{"n_layer": 21, "d_model": 192, "n_head": 6, "n_kv_head": 1, "head_dim": 32, "d_mlp": 768, "vocab_size": 4096, "activation": "silu", "norm": "rmsnorm", "norm_place": "pre", "norm_eps": 1e-05, "positions": "rope", "rope_base": 10000.0, "rope_fraction": 1.0, "qk_norm": false, "attn_scale": 0.177, "bias": "none", "tie_embeddings": false, "parallel_block": false, "init": "normal", "init_std_qkv": 0.032, "init_std_o": 0.00494, "init_std_up": 0.032, "init_std_down": 0.00247, "optimizer": "muon_variant", "lr": 0.013, "lr_mult_qkv": 0.4, "lr_mult_o": 1.5, "beta1": 0.9, "lr_head": 0.00479, "grad_clip": 1.0, "warmup_steps": 200, "schedule": "wsd", "decay_fraction": 0.772, "decay_shape": "sqrt", "final_lr_fraction": 0.1, "batch_tokens": 65536, "seq_len": 256, "doc_mask": true, "train_tokens": 434300000, "steps": 6627, "dataset": "wikipedia_en"}
MLP neurons of a small language model. Each row is named by its layer, matrix (down: output weights) and neuron, and shows model dimensions 0-191. Each number is 500 + 25 x the weight over its row's rms, rounded and kept within 0 to 999. Numbers have three digits each.
Before each neuron's rows, "fires before" lists the tokens most often just after its 100 highest values on Wikipedia text that the model never trained on.

fires before: "2", "4", "1", "3", " first"
L10.down525:522501516508510513474538498479469504510478532483487521459523501488525470494501442546488474488447467493488497497503559465487504482461491438463468542488521500457446511515508518517476511490469522512528476516476481514512498470482466533460454521461515518553526445499484524494489522467524477491541509529493502515536507516497507477484513495503496468474495511501472540447511492469456484502483536538492559497550486512504520514533479508479491441465472502507492486531471542483506489511499507483485503477480526523512511532484494553486499492519538482504509509487493497514491507501466536532

fires before: "\n", "==="
L13.down32:512493497531479510505491570513526489460484485481529532507508516449429490489527524518502554513524516549501453519480481510478474508549488483470533486527455505537474501470487479507474518527523489518492498504505552474496491512478528541474473508492506478518541494468487496494527476490469494475489529532503487521549466526473499477492519496511512521513504472466528509501514460487496483513509523513481482460434522513530479565526541468469485499490509500526485477469487457478463458508460500491542483509509495516526517532545468512492480532529493490503469525504476517521497490517464479506

fires before: "-", "\n", " "
L15.down20:525503508548528487522524458497485495517487453439533458494472496487494534485527490507551496483516491530513494507495509491458513553533483500510465526489509516509582528503482507526486474473505525456512517499492506532490501488469502494507494466527512521495488498479496486496493469478498528484476483457465501512520468508476529470493471497485474489489530525501506472517516486510490561551507500500499509518386528484462513485475523492498510468460520484513502531490485514539568497523459541491482492445502504476501473515516497475542513497511506501507516506506528522542492531489505478510

fires before: "\n", "im", "i"
L7.down143:512537535505492462513498538469508527474488463488506483488516498515489516505496467463460479488486486512538504491546496499492518524487504500533527480477489456479503521481527544500463471473484557446501523475492472518467516514462521507485459477508502475423511489536488500504512499506516505438487483499482492558495499500478525486507516485517462472496505505454507564537506456493500512520477483517498522543474507498463504500496539500415545510509495501439505525508502538506499525523519531496523484447503488510500497480539511521443481538494467521503516510522485531520483498495487506504

fires before: "In", "==", "===", "He", "n", "="
L7.down657:510507472514479512522507508515503551544515464510510501468506506480501537509527483480515512485515505471539444475487493462469492497479473492530515443508469490487477460459523477500484527522530494519531483516479514522471449526455523454509487512497511459494490535550500517483526426507454521524518476509498485482467564546524481479530480476533461540463510504516470477548476495493483509506504483518479539505478457493446529495489486487488468513507527454497486513484481485547492501471521496524451479492482495504513471460488507469491485477524511499521482506499530496507521494480483466533

fires before: "\n", "B", "M"
L13.down718:489522518530454506539471497492487540511536496482496509528473515516515518498499477501523502511473513509479503476530511463483538528512507550517464481495553553532441500535490495502489497454484488448518539521497468508517504411512474551508481438551483524518478483493551473464532518498528493475477490500487535508526513471461510483536539495476487517473484440533506497491457487485455511522488489513518497510468510518493502499508470500523463477513491520492478540533482481488495482510527523484460511473500525495515490477501506548506531545526493491484518526503512494503493483487517475525

fires before: "\n", " and", " of", ",", " from"
L13.down454:481528526459485512485479440560500485497465495521476488450519457467509514520443511489465484474547520458510472512485556464508483457495450516536520548518497517478504513458470498519477507493513491479477502478465529453500513479470497522507465447475497488474548512518531520534493492502507513483511497460462480472489480462531502502471473493486491497541494471501478503500526485502482480487525507512495441530522500502436500541495523479506506523501499463495543473497497486519467476489508501510479459504468484515506454490503510502512503529517472534510502517546548518481527500479495475500

fires before: "\n", "is"
L13.down131:491484531508539483473493521469504477496513485515516466503527556487502475530460494489507518494508532487531541442485487496487506477469499501543509493503513529517493489478469519467503460486495511477494528451559542533549493506506552509499462521527506497478535492496481473461537524457488495494491503559499491522459546483495473514518506475559456473509495514523506483476492481520477514481466508519473480534515517489492472522507476569507547487460492483452500500507502506500469483473484543509528514482520524503477494489526463484516512515525461509500476533493468519509535503493491520433

fires before: " 0", " 1", " 2", " 3", " 4"
L17.down200:485458461478514517511529494525515516498493487485474500512500425470492493491481465502500497555504507452475519472486508499525509514495508507500505510479496469485538470511475499543488534526513537528474507446479431473499488535520537483502476539549533495508496510506536506529524513439480525531483500447524525459485478486494512499487498467483523544516502487485479496454478555502492493477495485479492513471520512497535471491463494515532528517501551483512514476477508516530480528483489477481499502497535543530494518497489510465506540532497505542521500513468486507503479442471549497444

fires before: " |", " not", " in", " to"
L8.down755:494468500500488496475466512519532488516561477483475491493466482480471505489444508502471499514482511542495533507523492539477516529500466516522461500522514531470473532465514464513497553484541480552515496518449499468482477531527489473478502521487486464501491518506492543511517510469510500519431535466526487525497495516513527498483530554540508487448507512509540530496472478481465511549492519480483506479487554484524514526471461518521481508513485470535524472507514496573465493485495516491491492504494561525524490516535454492495511499507508487503516518470482527490537528498492508483

fires before: "\n", "al", " with"
L10.down425:510493516506470497517481474503476517504506503510454506468503484489477466515511475531526480504515491480435494509465472499494517520486493530462492497504514450511533516534517550479467491462482513493525461508528492450495495503462495491489530501495441472514476537506509541502476501491552526465492477523473552559506527475508504522455500543488511516528452447474465500514480485507518467491489447529492530508540532499474466523500553513486492525494524556511483488500503521501550470504469558530533516472484506502506470533525481472518506495494522475510504503494468528481501521492520494537

fires before: "\n", "The", " of"
L15.down354:492503486477495468515445487540513534463500459492522530462544536482506531487508511475499494522579548527494488477488462484476512513539448482520506487536502538519466492490479476518560498445525538518482505472565474490500498501514482480510502453503495486481510524511506461468495506491502495495463512456541466513525496492489548532478514500499467513557505500467512545495529522506474526484520475507522479505510494494456508515446478529546518537469505488507484509500482493481470488506463525458487493469496506509497480527486501506511452488469516505506506508494543498493524522514494491547

fires before: "\n", " first"
L10.down738:510496487519489489459472475537469518493502506517489480499485527483530485518475522485502491434533534456499513520493479548448505527490480503498459449541488462496517504452505535481496546531477484496495527494484520503502482515567470529517512476493476514484500513507488508518467508553519488507485495518522539514496526514496470526513480503471504466486517445487487521535498492532508509490546487511488448504589527511528459541505503519504487489503480555485532478507491526512500518504467525517498496483505530461495526519469491491530482503472533486526469514536481514502477469480479558541

fires before: " |", "%", ":", "ution"
L17.down41:438484461513491487468513484469531481427512504512507476497495494510504557481486471475549483524482544507490493501539524488474479440541491471512500490503514487516500574475486520485551473518513462482470482512551468479495497486470462484499554488473501522520495508473473528516508482541501496473514489477475506502480514503519500560466458494499469502497538500538459523516530507515503501463511465522451520531469480495540484518472509495517503508503479526506492521533511530501547498513453520504495478549504469489515489522517516503511488488516482475533499531522537508497474535502464506481

fires before: " |", "h", ".", "et"
L6.down300:519480531501524533475523517432523533477525496486475504478507496534520487487498503494456462518453492503536476516482498511501488453515505526526560489537503448495568463503483497525487498514547469487481531490506488476473462479509521501511504511478527492482501490441501467493484487545514491478496512527466515490506495483465549501489481484492510465538538474542490494479490518498496485491478500494479492503491508550502484516482527534539512536501522494463488514484537485524474510505515485481485469563495510484461543535509478492476449503558527498497533473533470515489528478484487440486

fires before: "\n", " of"
L8.down64:480551517476505504484492472541488467490453547528524483486542479504537468499492453485501521482532508519497468554486502506502517530495528483486508530493515461490502508471531583490499500504491509544495481503502460498516522504493495505512465487481546520522523522490487481496500531518457467468509494510540512440502507495461524506494509495477537537499527496553482491523523485474462476497480531510462464500458494441474498469505518510492526501532505470554468483512518507479491514541507470523502519511521515493457486518474522486493508486543448547488460490513523489470470451495517506494

fires before: "\n"
L10.down462:492486504445537539512469501512559514467495538493484461432519488451492476463484508497492505491493497499488524501523497533507529527493505486476461516518488488469500506547489533509486469536546518495515551511514489510526501472486515500448487510499473491501519537451488525469485530502514465496477519470485473457484516517569520511523457497500513522476454513486501464523530535500488469465463530506527495510481457503532528489504538506498564493503498491499460502550516514444474515519530480468508513490493480463506514530502475524475482511494495487504537468489515472528501503521503502548

fires before: " |", ";"
L10.down691:518504539556473509513483509514511542534532470468500474450488518485517523492536463530520498518472504529476480539522471490476482485489502508495535534492509480503481492508483490522514500513537510479480521468519546471483513508454492490502502520523507534506440495480512407528483522506525517446483496493488478510501524480558535506508440518496437504473517499510460484510509479514491499478545521515501496494441483485518503473480478458502484468469503491505511506480522489495466479501521479553552519524515481485491517503532544515506479524486516507495439466475487505501541467491509512501

fires before: "\n"
L9.down258:515539532449475482491477521497480498507510511532490506432532483492515492516476505541487456503469524499484483551469460473519501520528455463471497516526540491507477504499512533502490515504472505473498501497496477456458457482508539558485491508487482514461476495467456538525502525516557510491472502571478500501469508537479464501533463525505436508490510475491461481540479477549491485467484495522496492501498493523458487507504497521512495475523520518481530488473452527495475497530495507524477478509511514497472496517479487504482488517504523493559459451490496527480513515475509496466

fires before: " |", "ited", "it"
L7.down315:526492472446523496536454518553473504510469492526530479455474475508478517516517531501468554478511495502465545527507493500524528510480500495526496508515460517533511509461488511492523501482498455525497539487497539477495449480491477505511487529521482500513506550473476503541513505516508455536519492509478456489455466499490508522540480490505474531467489530527497455494500525465485495474470522494505511512540495513516513538517550502529488497433504492500513477523471514476516525449469487458499479495470490518503536520519468485455481499521515472454534526524500477549515482472471501519

fires before: "\n"
L17.down348:480532490446410481539508532430534499484529514489492494452495526493499506486516496517504534504519495432481482470511505458455474456530499481519488505541500514521503513494502470512466542514508484502456494493531482487499517521487482491491516504484486516496484453515531502524539467522498517472487501465493513501488519520482495485534538490472458465515506521488517534505505505483506476532510511518456464499462507493479527530524555539476503464480548497523519518507442497475480487467478522475515495484507493510518523473481495495531471497513518516509491434481502497527493490466458532461

fires before: "\n", "9", "5", "8.", "7"
L17.down170:449548518513490516551484485534500502445547533495487507539504523515489465466502533457490505504468527501498468469483538503525515462493503510467509522512486510510509501481492489496461496579525444478473487492520494491499490490488511481537500487515486494501509524537480498479504461487480514481492531535521506514471487491461498438476446528509483548489453529476504460507547499519479522452476499508515491461436520514464488504553512519511549516495521514462521508517509507487521499505464533484544517522500509468474479461523512491486524512535479489511507513501533488494464511479486517476

fires before: " |", " to", " f", "ence"
L5.down254:465486523518540560514485500526546541513501506470534503453487558535529477500481515501517526535480471515474504490527496503417490513505473529503477529494501527525534499509517497487509543513528497502471528461504517497500471519493531474502464555509461448470501539501500508494499492470499504484473519479526496512509521441515485511476512515476431498479495513486489497509490495537523466521463494495500468480514512515442502534499510517494501480479488516527487489497510472455508530515496527471522492455487482480471451514472486452549494538495521492507524478545502494472532530474514530491

fires before: " |"
L6.down617:483498531503498528482538490498513498475482502457456520467503471536534496500537515509499470490431506514543499490462480543507495498488510513523529464503506473498522520472459483499475480495551493481475522513503540489476484509506511502488499519434520511520441487450523475450505517541517518494519509509476555497488495503514507518512486479482527491514469515500466498474466506477521439482494527466500468451488504490481483519475479549519493556485504464510489480456525466526504496505517467494474465495489465488505538498476500495524445525506517538517530493533476518502507507484514425513

fires before: "i", " |", " in", "."
L10.down508:524499481496452447547471491488458498473473450519509497498496494509503474530506498493479474513516490532500548481543470484463468502516508475478467485497491476544522513476475496521508498467511525516467473455486472501514511485516518519479480479492503527507508478492462509522507510519483494509464515480491534513458516467487469513471513488515474514476550479498534496511507484486490478513552496490530417490440489523481502520471529472466492474532535454502491515508536520536503536531476506461527492490517480487497521509475478469560447489476494470566532512494502526518504483462489533486

fires before: "\n"
L5.down69:506483512511546537528474482525473504480511479501536505425545537557507498483483496532511470518510499470512475461535507530471490481507472459501495461495546497475480513534453452489511504496509519487489468471482504465495495515485493529483482507519494491495466478461508483539522530526516486443518440490506483451512516490500497483533478478474501519487483484480516485467493506454503502530527506450502499463525534501510501490481517506468524501505426527502505468505507530496504492492482531477528511474546538470499459478454471506520526492465530516481504524550520513481481524477466492513

fires before: " |", " length"
L13.down112:452488542489518472505504512516512516508506506514471507487483460534507493513497481561492525524460484454495483480525535474520481495525529535488497532520549494479463446494531472457499503460489466529491502555501475520484491532458506542501473456482518499507531514494483511544452508504477552466505518521516480456497502485527495475479474498467517495497510533517521481510480495527465526519535515524536507520533502523472462521498507526475490505534488436544484508478490477511526515480484525484504468538489492465480527513517487513465481546478552482505507525489469488497522453488511472462

fires before: " |", " 2", " 4", " 0", " 1"
L16.down366:463505509492518461554538482514472519474539519503540510503476495480497475493514488505527540539499470516462503527517480491509467513494522527447470494558512533484535488489487497494506457517557530495496507506505472456508548505530531484573517484517490487542479478479499480564521536522461458481523501502544521506540524489484549487494463481509477519496518516467502481490458516499484515514539466500508479521502518476480507508479553478527483543530474488481500515553503518492525498491493529494496489532472504517514469536467473471556510508516494484525476506499517499492546500508525494490

fires before: " |", "–3"
L9.down201:489497512519536450511505482499512516501518438524511484510471472493486510494529524512535493515480527515501550499509507478491499497522460530510520499494507476508480492478493447495502490433494497495512547468486497471539477525537515473461535490453442498497526540475483473517521511493521519465519481545477503496506499449457467477482475458553487476529506504467545519524455484497498498474509522516525460537420489509481466496526481533501522470523517484491490544497513492495500516515501528507504486520499513473514488491501478463486456506460487502498503515552521525471477524498452508456

fires before: "\n", "al", " the", "ing"
L13.down424:515462463516481500524453543572501501480486451487501465462530504576469515476463496501494466522482497492485498537527468472486526514500491526470496530469543522523492538483493483539493535511519513479509502481527530482497506526466535524505507490486516533488525474507497505481479525472495492481516450500463519476531526471518442512492474483480484470498545475479496488540501471507509435476462536494494491489526500513498481475511507492502453506487533450524521492471500501497509484515488517502469520559546508504494523488508452493532474508532510531526480510516514490492482485504447470522

fires before: "\n", " 0", " 1", " 9", " 2020"
L6.down6:485457479541525473526487551532492480469510513483490512491478495479483482479503538523514495482509503509552501489533542508476510513530455489488503493466505504513504523501501515464516546497515479499515491510528522559493490488473453483470517531495454485502534520503498496522482494542526508514466511553508502511524520530526495518480493467517494498491546512492508456516465478489527533487495552505507512436439514492528513521498528510497498512503525535440510488469486498498480537552514528459526495460517506486498481508515514470562521471498529444462501544512506475472562533500494499500

fires before: "|", "ith", ".", "\n"
L13.down415:515570503480483495487502539493490517441482508453487548467531487512471509515488504524492488513496519550524518506480506539466516502514499489489534462493498520489484519564499509504503534498491506522530498477532487465492489510510498481514462483481511465482526505491508502498493474485495500487454547492504465491545483490504515472483537487496493517501492543514515503441480481550479505514474502549499509517592500513459507485519514503527487551512488491458513500442509495458512519464502467464468485514529481523515547517511541455472467521521510485526497495504545506508538522491474479529

fires before: " |"
L7.down765:565517531481500500527515517508442516471507461518482517507546495513535517538519505499518479471495502468501539471480503471504502517474494473482471489501472520496508479492425471457474488478496456506475471540509541463504525468485495474487495494552492515523479548485518503504489501557510569476509488509488485500498441457495508473520538521493494495463510487533529448519458486490506526550527479544508475509515536516529483452521502538482521518464539494511487490486479462477553535515469505499513498499498474474507507520506479514529494495521504493487507488511480472511527520519483505467

fires before: "|", "\n", " \"", "d"
L15.down451:490521542464465523514463478517507493468480519489500470523494488530504519517540509513501458544476450501502504495523517488484534505508506522487514497492488461521525506486487496520495457470500524526494438488511546433490510491468430533478492517468479492477491494532556480553491461526497460471501506537528513482478499486496523528512499472469523487492511506507509473516500492486506447479468472468502522481553476514526477450517527547480467543479475507519508508469487476508514496513485491504538471463518495471501512533498518446546482501482495548493462473521502488482514546483510486500

fires before: "\n"
L7.down115:515514538556524483510453471482461501505493488479462487495480508528500518489470468543457477469483490523529554468536465512501509520478484501468483460469506467478550528501463512472506521463507540466516510508501487504493499511525503536464461507490535483450511510483430475525497491505519479468487482489506486526503454448517470511514524501512502446501534535468492530498486479475519529479507485552509501512506517519476463519507550503440525507470495502471495513518534489527512491504491531486537537487464476471472525488493480514512518517511502500517488486504465536477503517510523556488

fires before: "\n", "ty", "t", ",", " of", "The"
L2.down273:501481542538505480481521526505503460506507501536473502506456503494535492494531516467465540526522503478516501490501521501478514522522473472525490462515497497466508484552545498449514494477487475510513482456532549530463516474473503508487477511469486531478456476523499454486514481492480514507508479528523495457536577506515529510502491504540478487476485526534512455502480531469520502512512464518460480512521494493512482487504510479480523509484512464485485546561507477535501481454492487499454533503517500491489480506512491538506490446547502473479524530453558469487518459504507508479

fires before: "-", "|", "\n", " family"
L13.down67:483478507475505537505492484493543503494474487523484494478489524470460462540479523533475480531517499447457481498495490511499505509478483475498521476483469480469541502532503510483504533534515524507466475510541446498468468521507505513480506488567523470540499491545490509537472462451548505566519473460463481497504450492524498486517497536535475529493504536470497512504501475451515484529497487533501491518526509492516496496511487497453486485489448485491540493493549507499518531465463503513474480507462529525544460500507481489494526512507525496526542535506501498482522512448494498483

fires before: " |", " -", ":"
L7.down162:516485458454446533521501518530471530513492513466506483459493478480502495525510538494490470468521520513477492479552512523536503492492507499534483467551501498504528523477492487488507504463525484511498474486466496491497495499531462527534465483504466489487464580504477464554518472513470521528501494514494478502510517489535503502484530463464528513504520479514466464530515550512462494497509476501488518471517474479452530501486432486510496512497553488492529495538481483481487437498552517491483512487492500462518537519504457461492490480484525480488530515466503516455536500486486493495

fires before: "-", "\n", " 9"
L6.down230:497524486523510508513500508491519514466475505484451528458522523524500489491491509563486515528482535510500524533551517484410517495497489503480511477488489479481492540469468531539522518501553475467492495503510502525479503514477487493495511505485478500490523481478537477473483487531538488472505499502540524488512550494533500512473476464476480522507516503516518444492487493508561508495467530493524515476497547492461508548538510552526516524506497498497443477475468499474476506502529497518515526482534455475464485495456534478523495506470531433498502481550513489492536509518506500501

fires before: "\n", "ree", "ow", "y", "p"
L2.down259:493501525460528544495515492475484491512484502506507507479489483523516479509497487517495522481472500538494483505493517485483465521499467493542431544470473497478498496493480517472505502471518504513513537471515457497529485543490517484516494453502452471485509468528521520508523478478462499526499545534530558500531478499524498473453494517489483520509480498466458534436523493499478484493512505476492523462508516510495502517501559539469477500505547430452530519515542527500509508539525502501510503541497519463504526529530458483481516545525490493498514499567495494480494496454472516483

fires before: "\n", "The", "A", "-", "M"
L12.down741:539476516470499519517481526480513494491489543522492556441533479467517500471512524520487509529493501554473536480501507507554518486503474556515508506482478491504504502487505439502461522479564513484471500499505510512499556517512507484502479468525440470561521490519514475517495502492460482521479505529495497511463458530505506512512475543470523493475531430494536499495523474508523483504516474458485497508457529503529514520498526517510515503462460455461509503449521494449502490491496485511515528544512499501502503475470485465540542493533504479489489502500494538512491482491502508503

fires before: " |", " of", " is"
L16.down684:486552519495483476445457530479457527492485531520460531492481517488531507502470515500518512462507474534480500488489516524518491506520520501520504515500488511460494514522509463507508478447494487522448470513489447515505486505509507462462505504527506507518537502479467471524527452550496521487546528488542528532521526556527529459505522498488530522534491571508501475457499491556531463496514499489501521509501518529484489527506509459530477474495483463555502483494453481480491484460526469500510507487506495499490553483480503503511495491482512497467498485518481506472527441488488496546

fires before: "\n"
L12.down469:478472488506439481495507517513493498517537486552469515437514461464441528490495491503491485541483509509484460473543469500441522500511518495492502472497508491462461513512517518514504479527480475486518530488495519534502492512515521516486495492470482507472450505514485511527484509494508494487509459534499535508505509501468507508498520533541491501526500466498476538474514526486471445482469486519530505525519504523490518507457524505450566481504497510487558495490527479521472516488545501505481536501511508458516523473486481473490548516461470460571485469471530511514490448499478510506

fires before: "\n", " |", " of", " and", "le"
L15.down46:474514480463511487463493497496518516459484506498524496552487491487534513468465513529480498465494493552486525480503472496494475484519479519480542525509473484467505542528452517470505491536500485533517481511507464485525497518490499510514526560506468518503466506504473468526516489527432506511489483492555544495548520493493520500500517504511500476488478540487533522497502489492486496499513491507492532517481452485463545486502487524549515505505511463473533485541487525512522522486505513441460528476507567466507498478491555518464497453464473528477481503504480505498472468448509523542

fires before: " |", "%", "3", "4", "2", "9"
L2.down266:470513494506521537505488473511520501524535570505517493527483510520476484514489537482469536492466486522576463540486553496486495492566515533494518498502489482488517478503534518498498527462460508479515496496527442516496535496537510523512473480476466509502485528467459496472532493476511506545501522522468488507436539468506486496481531511498517494496512543466511501450517458478518487514504471519503489514500501504499512516519508488515499469516550503499480494505530515507496431487433469494530499497471480487503486512497477473525481457513540488476461491492501524535460469528489508527

fires before: "\n", "-", "The"
L12.down586:480471526488483536511494482536522528526526490502491509533523509504486463494495508513488468503508491516485443493553458529528495505493469503508470474514535512457495480472533503495525474482490497557513514508515536516552479486471500522459474421519499493462511497517493514526514474422488475479492468530435473503502536480485491506487539472493485486466521516518491518531521495521505498509482510521482526542481482471451479514573463548516475522479492479542558474489469531491482524504503485511501521494496537483514505468504504508507492547519516492486516503504484526500497504513501445486

fires before: " |", "00", ".", "=", " Will"
L7.down526:541495466446515478468506508509484494475525530507475500499495496506513550497505499535487504486517500523463547504501520523499505460503487539502483492506532562483513488516474488475496526478501462539499440493450522498548459496493491534541526512485483461551453498483525487536476458531507530550513473508542515473532510456489475518465489493464543517547471530537505446501487512499509480504507500504467504472531500519537529484504505512519478541486490527514479501523499505453474453482503468498549512532531493493500494535490496508501499480484524519467527468477480486490541532507489524518

fires before: "\n", "===", "==", "|", "-"
L15.down314:482512455528467461505507499521523512499515437515510517465515486519488480482523512516498476454528480523511476473505501523483487539496535506522451490498515490492505512464493509471536505495520464474472520465517510538504505502511515460529477437474468492510493495508445535532498556495524488524550465540527501467531472465506499538517450529521508484485503426511488514514476495461539515462520525498489506518422505528542487466463502501524491504517527559477496490524515474511516490549496497489495512505504509481514463483481473477473487531513489499472521490530489512524482490482470493506

fires before: "\n", " The", "v", " He", " In"
L6.down247:491508459512488480505483530531450560509517507548513515513520526474537497521486493511487509500479449490492496481466491496505500466510492442447491510478479489487510470484489550500582548480518492521514473515509428470508487483430538528510492489535521510483537471463493515510503488488529526457529478478486457532553505470459545460497490480476481534526475480472509478485522524535497488497519503477507466516486538487488522472505525479515456488471485486489485505517483538493464510488512499478496530527482539471466515488510496490517533514519515493525477502517468527504510500499500499523

fires before: "\n", " The", " It", "ase"
L7.down149:504534541489511532546424470551490543498513479526488481552498532541506530472456500496486506521511491481494537503473474498496493557508502495504478463489524494523502518474471532456510528463483528547515511468481493470494539480511521494513496501530509560494514484472474492482497531480523511519512514504494529487545477489517467491548515470537543507489489479470469481488458499449508505520486495493504466521492505502501499510503508479481478470444505517476500479530522458507531496469482540468509481498483490487510490474502517510553527495524527462529476496539505484557491513457500544502

fires before: "|", "=", "===", "M", "\n"
L7.down577:512507478498477493527508561494477528511449519534515500479498511502511492507490506502511503485516521508499498498521512513556532519472483488491487478462485491493492500441491498502526541431574506494521476523504533541516398504469490524542468522532472491499485530499479534540499503488462453489484501496484491493493485526524506482481486488487515520483513494516469495544509571485463505493495494485474524494519502516456518536493539501519492539501533490500510476539513467515497532496553509486461497521508504498514521489519460503493516449498511516512534516546538509505540473462472499498

fires before: "\n", "ind", "A", "edy", "mercial"
L2.down640:517479523524472478508505516528531506495488497493458476495484515503514518496554504502511484506532477519503528472487483491528485518481465508494555456495498482407488475479467544486526523492467480472475505493560536522457494538458489508505474500487510513505477477491507512536481505508493509497511453475534496515509509543503514502490564483511499504487490482473478467529482509532516431529513549509493501529516522509560506500547514502501497492496497462458504512510512503510464511527501546539525466503511504497484506491499491512484577540462464516472519466480471468477520518494476482524

fires before: "-", " -", "ec", "es"
L12.down63:512511537500537499512482527504516489514481467476517524499562516494437503495481506488503521509484524527487495467546476525487487542505445466498519457512461493546504503519535536528513503530510497516475487513484492480500493486497547538512520477477473507482474478524542471563499496482494491517516463510472470501496468524496533544457530501505531534497519508537464487474490520546499481535535479503461523485484479468464461442486533510511475495492503509493493465517529525505484515516505524530495484502473496491513548511468509473536532487514564481488510482526495542479504464555468501488

fires before: "\n", "-"
L2.down60:550471521495492489494485454509488555584439521491485532497500507548469457511509531507515477483492485477494479491471493444491493510507494497549514525497479520442489488515511518503492509454471480505487503541526488485506493509513489509481496487534462469456563522477518536522530492448495464489500524455466497503484507486500500524424532521511534517508502505498493468487492485529517475516512536508462500503514505507511497555508524490496486504488557494529476545480514515471485507487475535537559507484504511523512534537529518515458509482498478498509509490498514495524482467514485508499

fires before: "\n", " |", "ase"
L5.down134:522528468502520471498500472479487509535515513488483448455504524482515496500501500542492493478512507511525548513479574455502481494516502507534462478522479509478468504461538482485478477480494475530493501473542475523467522475492501490499528513504527485497503539461535512482493447526536518484499472443460504511493533535472501488529522479505451500471498432508522483518509517501519478481522478509523493443479496477508491491478522487494496505503515479529471507473489485470500510443509497519549533456495510471476497488487494476465487504508542480484534522552490561525552479517508493458

fires before: " the", " –", "al", "o"
L12.down475:473518526489486482486515502542544447516510511515491526491471521515464440525470490476479475504520534528473483486494475514427489479524533489518502471490501541497464525467471502513502533530492478490490520471505498483496486474499525545504487499497535517469524535462514523495466491514509509489441524498486493549476479543504512493470500530470507522479507486438482471493466491527515522511485511467494449490506492526482508518490494482533497513515487460475508465514522527490518486547458539498493504483524482468517543531538516427498563513473499486503490518475519457490494491458485527492

fires before: "\n", "-", " m", " ", "s,"
L15.down168:482471482520500479520518496479534488526527459530484487501473500505466504492493475512447511496523497518487538486536471467494491463534450525498518458541467508475500538489476492510491484534496481496494475549543460513545494477475538495507497498557527525481502531530489470515544506480463511526548473528499514507522482452536488470472488505523529477476479458480494481516499478504467506495517436531472498483458449524518496494502476458487552518465521462548506483470513517484517527482510526485504516521497507517573511521474506490491551517467485507522505504504491503495480499478523517476

fires before: "\n", "art", "ase", "k"
L12.down541:464516498524506475475470470483546519501483527524544473482479463483487502527513470516495485506503465468537498474472541487496464530506483506467531533482510486479523494559507507517496487470529453495451563446536456510485508503490521510522503512506495517499512526496495494483491481518508544479506455498476530504446510535474540485513504537459502475513470487552456506519474492472477525533457515512455532490446530485506497517533488469468490472513520478528502512479504512467547472495479524491502488536466486504516514466471554485519523525483500462493521495505521515506516525478496528476

fires before: " |", " were", "10", " had", "9"
L7.down766:480472494541502506489512434477458487533487514476513511526479478543521451527458488505533480531524517486528499472499476496531501470519541529495524514531489434473520522502467492501504484523513505484498461460513507489491534524501506520521534497470517540478490518488458505499497505517447504480457492472472524487502439467499474499516548528470516493483528515471523461477497540516521478467446478530525463470505518505503458532502475506495507487517510509507500519428522472482514460531472490498493497525505548497495516530475484530527471496521483485468473503509504532525501501520541504459